{"n_layer": 8, "d_model": 192, "n_head": 12, "n_kv_head": 12, "head_dim": 32, "d_mlp": 512, "vocab_size": 4096, "activation": "swiglu", "norm": "rmsnorm", "norm_place": "pre", "norm_eps": 1e-05, "positions": "rope", "rope_base": 500000.0, "rope_fraction": 1.0, "qk_norm": false, "attn_scale": 0.177, "bias": "all", "tie_embeddings": false, "parallel_block": false, "init": "uniform", "init_std_qkv": 0.077, "init_std_o": 0.0, "init_std_up": 0.077, "init_std_down": 0.0, "optimizer": "muon", "lr": 0.00486, "lr_mult_o": 0.895, "lr_mult_up": 0.751, "lr_mult_down": 2.0, "beta1": 0.95, "lr_head": 0.00802, "grad_clip": 1.0, "warmup_steps": 200, "schedule": "wsd", "decay_fraction": 0.651, "decay_shape": "cos", "final_lr_fraction": 0.0, "batch_tokens": [8192, 16384, 24576], "seq_len": 512, "doc_mask": true, "z_loss": 0.0001, "train_tokens": 132600000, "steps": 8332, "dataset": "wikipedia_en"}
MLP neurons of a small language model. Each row is named by its layer, matrix (gate and up: input weights) and neuron, and shows model dimensions 96-191. Each number is 128 + 32 x the weight over its row's rms, rounded and kept within 0 to 255. A neuron's up and down rows have the sign that makes its largest values positive.
A block is one neuron, or neurons of one layer that tend to fire together. After each block is what it responds to, as a language model described it from the Wikipedia text at the highest values.

L4.gate0 [ 85 115  90 124 152 125 134 134 157  37 142 191 119 119 108 111 148 132 152 155  77  92 111 115 110 115 117 143 176 131 128 130 128 181 116 105 112 136 112 117 137  89 114 146  79 211 130 148 101 131 120  99 126 125 106  65 145 116  82 118 124  46 128 145 111 126 182 102 123 113 112 125 116 125 146 105  67  85 145 127 145 121 111  97  81 136  80 153  50 128 185 128 139 102 131 165]
L4.up0 [139 143 115 107 117 116 131  93 156 104 134 139 150 151 137 135  93 157  82 104 132 121  91 113 119  68  82 180 208 129 104 128 126 155 174 187 183 125 135 139  76  80 156 116  99 132 127 117  71 137 101 111 110 167 152 114 157 125 161 150  89 127 163 134 113 132 205 107 104  78 151 174 137 137 115 138  85  71 125 142 139 163 107  88 117 126  86 145  98 140  95 128 160 137  95 180]
L4.gate11 [ 95 149  91 128 151 130  77 110 153  90 100 101 155  89  91 118 163  94 126 131  89 126 138  98 170 144 160 160 141  91 142 199 177 148 109  99 108  90 141 162 127 113 126 113  80 154 161 163 131 165 153 130 184  87  92 119 160  60  98  76  92 141  88 110 154 147 115 119 132 140  95  92 132 143 137 123 129 133 173 151 149 120 164  95  79 126 109 115 210 162 119  93  90 149 133 163]
L4.up11 [121 149 129 139 127 155  96  94 115  99 184  81 116 124 132 116 105 144 152 112  69 164 118 131 158 135 126  98 108 148  45 153 182 153 119 134 138  28 127  95  75  81 157 146  85 117 111 126 147 161 153 107 139  96  83 180 142  72 139  83 105 135  89 129 170 148 163 157 103  74  81 152  87  91 120 129 123 201  87 115 119  86 152 140  87 124 132 107 116 148 128 162  98  76  83 156]
L4.gate32 [164 104 135 119 160 111 141  98 150 145 142 117 132 104 105  62 167 102 179 139 137 119 133 105  47 161 182 127 175 100 153 143  90 129 161 154  69 134 117 110 134 147 146  81 132 144 128 154 112 118 165 144 123  70  72 109 170 167 118 129  75 114 135  93  53 129 123 118 127 123  83  85  86 107  75 122 198  64 118 110 133 137  76 103 151 113 104 128 116  82 118 131 104 142 156 109]
L4.up32 [123 125  95 161 131 122 163 109 119 118 104  98 131 166  87 156 148  46 140 109 149 114 137 143 164 142 127 115 108 145  73 135 123  80 127 161 116 149 130 203 132 136 126  95  50 124 163 165 154 188  67 166  88 177 107 113 111 112 120 154 120  70  99 110 151  59 159 130 142 130 157 156 161 152 111 140 147 102 119  94 125 173 143  70 101 126 135 153 163  96 103 202 116 159 128 118]
L4.gate48 [105 119 139 131 129 134 186  90 159 135 169 113 178 148 109 145 147 151  81 154 124 135  90  68 109  72  64 124  75 114  96 178  86 132 116 135 189  79 128 145 171 143 117  76 133 152 110 152 185 134  51  77 134  96 160  98 126 142 104 119 124 140 155  87  97 100 147 188 106 113  88 152 142 151 142 160 150 118 135 176 162 154 114 176 146 113 182 128 168  90 170  95 180 156  97 207]
L4.up48 [ 82  94  93 137  94  94 155  87  92 116 133 124  93 141 161  53 158 114 133 125 129 105  97  75 163 119 148 151 102 101 193 105 128 169 176 179 117 105 195 146  91 181 147  93 177 135 163 104 101 186 139 121 190 158 118 144 137 155 172 123 162 142 146 127  94 144 170 181 135 139 145 101 117 142 153 129 108 124 222  89 159 107 100 137 115 133  58 149 200 114 175 118 156 179 106 133]
L4.gate139 [157  71  45 122 155 145 130  77 206 129 202 161 170 134 131 139 169 170 129 117 112  94 162 106 144 124 123 118 170  24 163 142 109 157 138 142 149 145 142  89 145 152 110  62 108 146 112 155 155 129 181  78 132 155  75  88 186 155 117 135 131 116 122 125 115  74 149 203 158 104  95 124  76  97  80 131 144 143  68 151  95  75 156 170 139 162 136 135 126  92 117 118 137 145 130 185]
L4.up139 [119  81  79 121 111 127  71  89 128 152 137 127 169 134 101  93 120 149 149 130  77 116 151 146 154  81 107 156 164 119  42  85 146 102 177  89 131 149 153 113 111  86 113  54  96 156 184 129 149 161 121  92 180  85 127 142 112  25 144 132 115 168 146 137 143  90  81 178 118  32 156 134 123 144 123 157 125 130 142  88 164 103 143 139 136 149 121 177 163 152 149 121 135 122 178 130]
L4.gate175 [135 104 140 153 108 120 139 128 119 110 140 165 137 118 130 162 136  97 103 156 197 134  89  90 168 136  81 163 126  94 127 167 144 115 163 167  85  93 175 169 141 131  93 104 151 225 109 147 111 208 117 101 124 152  85 120  73 147 102 120 148 110 121 125 111 165 130  66 142 117 126  79  76 118 152 162  72  79  57  59 155 114 122 135  68  71 101 150 168 142 149 167  87 152 144 129]
L4.up175 [123 119 142 146 149 107  62  92 143 146  96 116 149 150  92 191 117 143 127 118  87  92  98 172 124 179 119 124 139 119 121 138  89 134 159  90 154 121 101 149 111 143 154 116 164 138 167 132  99 120 127 163 146  97  98 128  74  99 143  72 120  98 181  65 139 120  93 120 133 109  94 131 119 110 111  74 150 107 129 119  80 192 107 134 114 115 193 117 140 119 124 113 127 122  93 164]
L4.gate309 [113 152 110 119 151  74 178 142 131 152 176 129 134 131 137 106  89 154 110 159 120  90  88 107  92 129 170  97 101 122 126  91 136 133 105 125  69 127  94  93 141 103 136 128 144  98 119 122 130 131 134  77 163 149 180 116 163  66 138 140  58 116 123  80 153 131  98 106 167 166  92  98  86 150  78 153 105 104 135 156 116 103 115  97 167 172  79 141 214 141 158 175 161 165 140  49]
L4.up309 [158 140 163 109 143 183 108 100 161 100 128 132 157  98  53 160 116 180 159  74 161 157  85 164 108 151  71 133 195 103  85 125 122 158 136 119 116  89 165 117 120 159 183  97  88 143 143 101  79 153 152 161 165 158 121 124 117 144 142 113 200 113 143 109 122 131  98 177 122 135  62 152  79 140  91 162 141 120 107 141  90 132  88 102 136 131 107  93 190 131 141 143 108  65 104 107]
L4.gate485 [ 88 142  68 112 160 139 105 117 137 171  72 110 113 131 166 149 132  89 133 142 165 135 180 140 101  67 114 158  88  59 186 116 141 130  96  78 165 145 138 191 112 131 145 108 151 152 205 111 155 123 156  71 136 121 137 103 112  79 134 127 134 147 163  85 134 113 137 126 126 103 100 123 119 108 170 168 131 181 104  67 164 111  81 142 214 125 110 109 132 131 166 116 150 111 135 102]
L4.up485 [149  44  37 130  91 112 144  60 107 158 152 180  70 134 168 208 159  99 216 103 122 162  82 120 122 123 113 141 144  80 128 111 140 115 135  98 143 207 172 148  90 115 136  67  80  97 100 134 105 133  63 153 197 145 104 132 202 109 103 151 136 190 113 167  93 114  93 171 124 121 133 117 115  70 106 167 114 121 131 108 143 158  93 123 134  82 187 111  81 116 134  88 140 154 102  87]
Responds to: Word piece after initial v

L2.gate116 [130 150 106  82 135 122 112 139 178  71 103 143 170 160 119 170 169 115 171 108 131 112  40 172  33 129 142 171 113 136 136 154 100  88 179 152 104 115 126 131 110 155 185 109 186 138 131 135 169 134 112 173 127 127  99 141 121 143 137 160  84 176 102 109 116 108  72  96 147 133 170 151 131 143  40 103 103 112  90 100  99 138 172 180 130 131 125  70 159 104 128  88 123 151 125 128]
L2.up116 [116 134 109 164 146  86 155 147 192  62 109 144 208 154  59  87 207 143 132  71 135 160 113 152  95 187 166  97 149 132 152 133  74  92 151  62 134 135 134  97 150 124 142  94  85  95  83 174 144 103 117 170 153 107  61 165 133 135  80  69 133 152 109 126 103 129 144 121 137 117 205 167 154 169 105 134 204 139 171 131 126 102 118  70 145  90  89  68 115  99 121  59 133 187 105 121]
L2.gate134 [107 144 115  96 108  99 161 157 135 131 142 134 167 141  92 121  62 133 164 111 106 121  96 137 163 110 176  75 174 149 164 152  93 138  84 160 167 111 193 112 102 134 114 125  69 132  78 163 173 135 119 142 153  85 144 163 158 117 130 140 165 103 128 192 156 101 132 107 116  67 173 113  98 182 145 117 154  56 110 156 132 128 106 171 104 178 125 127 151 142 112  98 153 131 108  79]
L2.up134 [109 118 110 142 145 100 128 125 110  93 167  51 132 181 178 142 142 174  68  29 100 183 182 109 127 152  93 154 125 126 196 146 139 102 118 147 149 114 173 118  69 121 149 131 117 154  96 112  59 118 129 164 156  69 131 107 114  97 105 135 186 181 165 156 130 178 161 101 151  86 101  89  79 127  89 153 142 110 127 179 110  77 163 154 175 119 146 148 134 141 120 166 161 149 107 170]
L2.gate216 [134 108  66 125  97 118 140 146 129 122 117 111  80 135 168 120 148  83  82  87 112 107 133 157 143 134  94 149  93 129 108 137 168 112 145 150  95 191 182 160  41 106 154  97  62 143 115 106 109  97 149 132 140  81 113 155 167 146  72  97 111 119 104 148 118 130 195  98 163 157 173 102 112 123 109 130 169 119 184  90  94  89 116 172 150  99 152 130 158  99 136 158 111 173 139 102]
L2.up216 [ 97 183 100  87  99  92 116 160 122 119  70  67 136 135 142 127 103 145 220 127 109  85 157  99 139 127 102 174 114 109 114 156 117 102 188 176 128 163 139  82  98 165 128  93 142 124  62 134 174 168 146 123 121 135 159 151 118 128 133 162 120 171 160  96 115 142  72 144  94 193 149 127  60 160  84 161 111 144 119 160 165 150 168 138 123 112 150 156 136 121 164 117 133 134 118  91]
L2.gate230 [180 124 142 103 200 170 113  81  75 199  73 133 120 159 126 159 144 106 155 150 129 127 132 134 109  88 181 143 133 110 161  80 147 126 107 115 116 142  51 158 103 128 133 119  99 185 146 136 154 106 131 126 127 123 138 133 101 133  36 150 126 118 144 112 134 180 135  99 123 171 102 119  96 109  88 107 169 106 127 203 161 124 139 107 122 186 104 178 178 152 111 132 113 130 123 160]
L2.up230 [ 94 119 112 113 145 147 137 107 120 119  86 114 111 107 119 130  93 105 157 171  91 113 141 170 191 113  81 155 107 160 179 119 153 154 147 132 138 158 106  90 111 110 181 143 154 121 138 201 138 136 216 139 173 195  88 161 149 168 125 142  72 147 168 137 153 114 110 159 121 131 133 116 101 163 109 128 107 166 127 123  86 110 138 154 166 164 154 159  90 165 136 179 144 125  71 149]
L2.gate366 [166 112 103  33 144  73 165 176 105  73 107 200 136 249 105  92  67 167  90  98  51 112 126  90 216 102 127 165 155 156 163 109 102 110 104 111 110 125 103 114 175 143 160 128 143 112 132 139 122  78 161  94 104 133 118 143 117 134 121 163 119 133 125  56 127 117 116 126 109 137 118 137 145 133 123 100 139 149  93 100 119 154 146 176 153 163 159 122 180 151 115 155 111 125 137 108]
L2.up366 [178 140  72 139 101 158 130 113 117 130 108 171 146 107 136 161 161 152 185 145 154  71 127 141  95 144  68 170 102 128 194 140 189  85 169  95 158  97  86  80 113  92 124 121 120 140  64 140 180 173 130 145 117 162  53 141  90 145 156 100 151 146 161 135 152  80 124 140  63 153 120  91 103 216 130  68 113 139 160 109 130 153 120 161 109 143  96 134 169 115 118 122 141 143 108 162]
L2.gate441 [173 156  66 124  71 165 157  74 125 149 144 218 130 147 165 149 150 114 136 107 115 104  99 137 138 166 118 137 201 161 135 147  96  97 112 140 119 116 141 112  44 125 136 124 111 172 121 159 129 150 194 138  81 188  75 111 176 136 141 146  73 100 107  94 162  86 106 122 119 158 186 151 158 183 123 121 112 133 104  78 101  92 161 189 153 149 121 112  87 183 105 136 139 119  84  93]
L2.up441 [165 142 114 110  94 121  98 127  84 102 164 151  76 113 103 157 185  66 126 109 123  58  95 111 108 158 125 161 164 111 138 145 122 102  93  92  83 203 147  94 105 177 147 123 112 131 160 123 159  97 123 110 102 101  57 105 136 100  87  97  90 159 127  92  59 142 149 134 110 169  89  98 135 176 109 111 123 162 105 113 128 147 110 119 132 152 112  64  51  95  98 137 135  86 115  80]
L2.gate447 [ 98 159 118 118 159 101 136  90 118 155 115 182 123 125 129 146 122  78 188 158  60  62 117 116 139 137  91 128 185 128 130 153 104 105 100 132 108 135 173 105 114 108 103 108 175 128  78 114 145 140 128 104 133 176 101 163  83 143  58 125 117 150  84 116 113 155  49  96 137  98 102 123 149 132 134 125 115 123 124  95 107 113 101 189 139 163 161 109 144 147 117 126  88 169  99  91]
L2.up447 [ 90  95 167 134  81 119 138 177 152 165  83 194 167  90 133 143 185 140 184 144 117 178 120  94 167 131 146 142 112 141 131 153 163 143 130 114  62 128 113 138  80 221 161  85 145 109 134 117 164 125 131 142 135 165  87 110 142 142 107 101 182 132 104 120  91 129 118 136 146  97  80 194 160 186 111 122 134 143  71 126 125 124 116 134 165 158 140 170 139  74  89 129 110 109 140 116]
L2.gate498 [104 158  88  90  55  81  65 126 161  91 125 117 114 162  80 116 144  97 150 128 130  92 153 116 149 134 156 152 181 124  99 200 184 157 108 102 155 153 147 115  95 133 178 125 131 148  72 142 150 117 107 152 131  96 142 105 150 100 134 151  42  90 111 167 126  88 121 132 166 164 119 136  94 118  61 121 123 137 104  96 122 136 153 211 104  98 144 122 106 139 143 131  77  87 186  57]
L2.up498 [154 162 118 120 128 120  89 105 112 149  70 136 135 159 129 110 129 138 100 196  87  94 144 150 116 167  59 112 100  96 112 123 126 132 154 175 152  93 178 119  68 140 199 108 113 177  94  99 143 108 204 142 148  98 202 108 175 141 138 156 152 110 133 133  91 162 117 175 163 199 123 118 138  68 104 123 119 118  86  92  74  95 124 137 166  69  78 116 109 144 178 155  51 104 202 108]
Responds to: Romance particle de/Le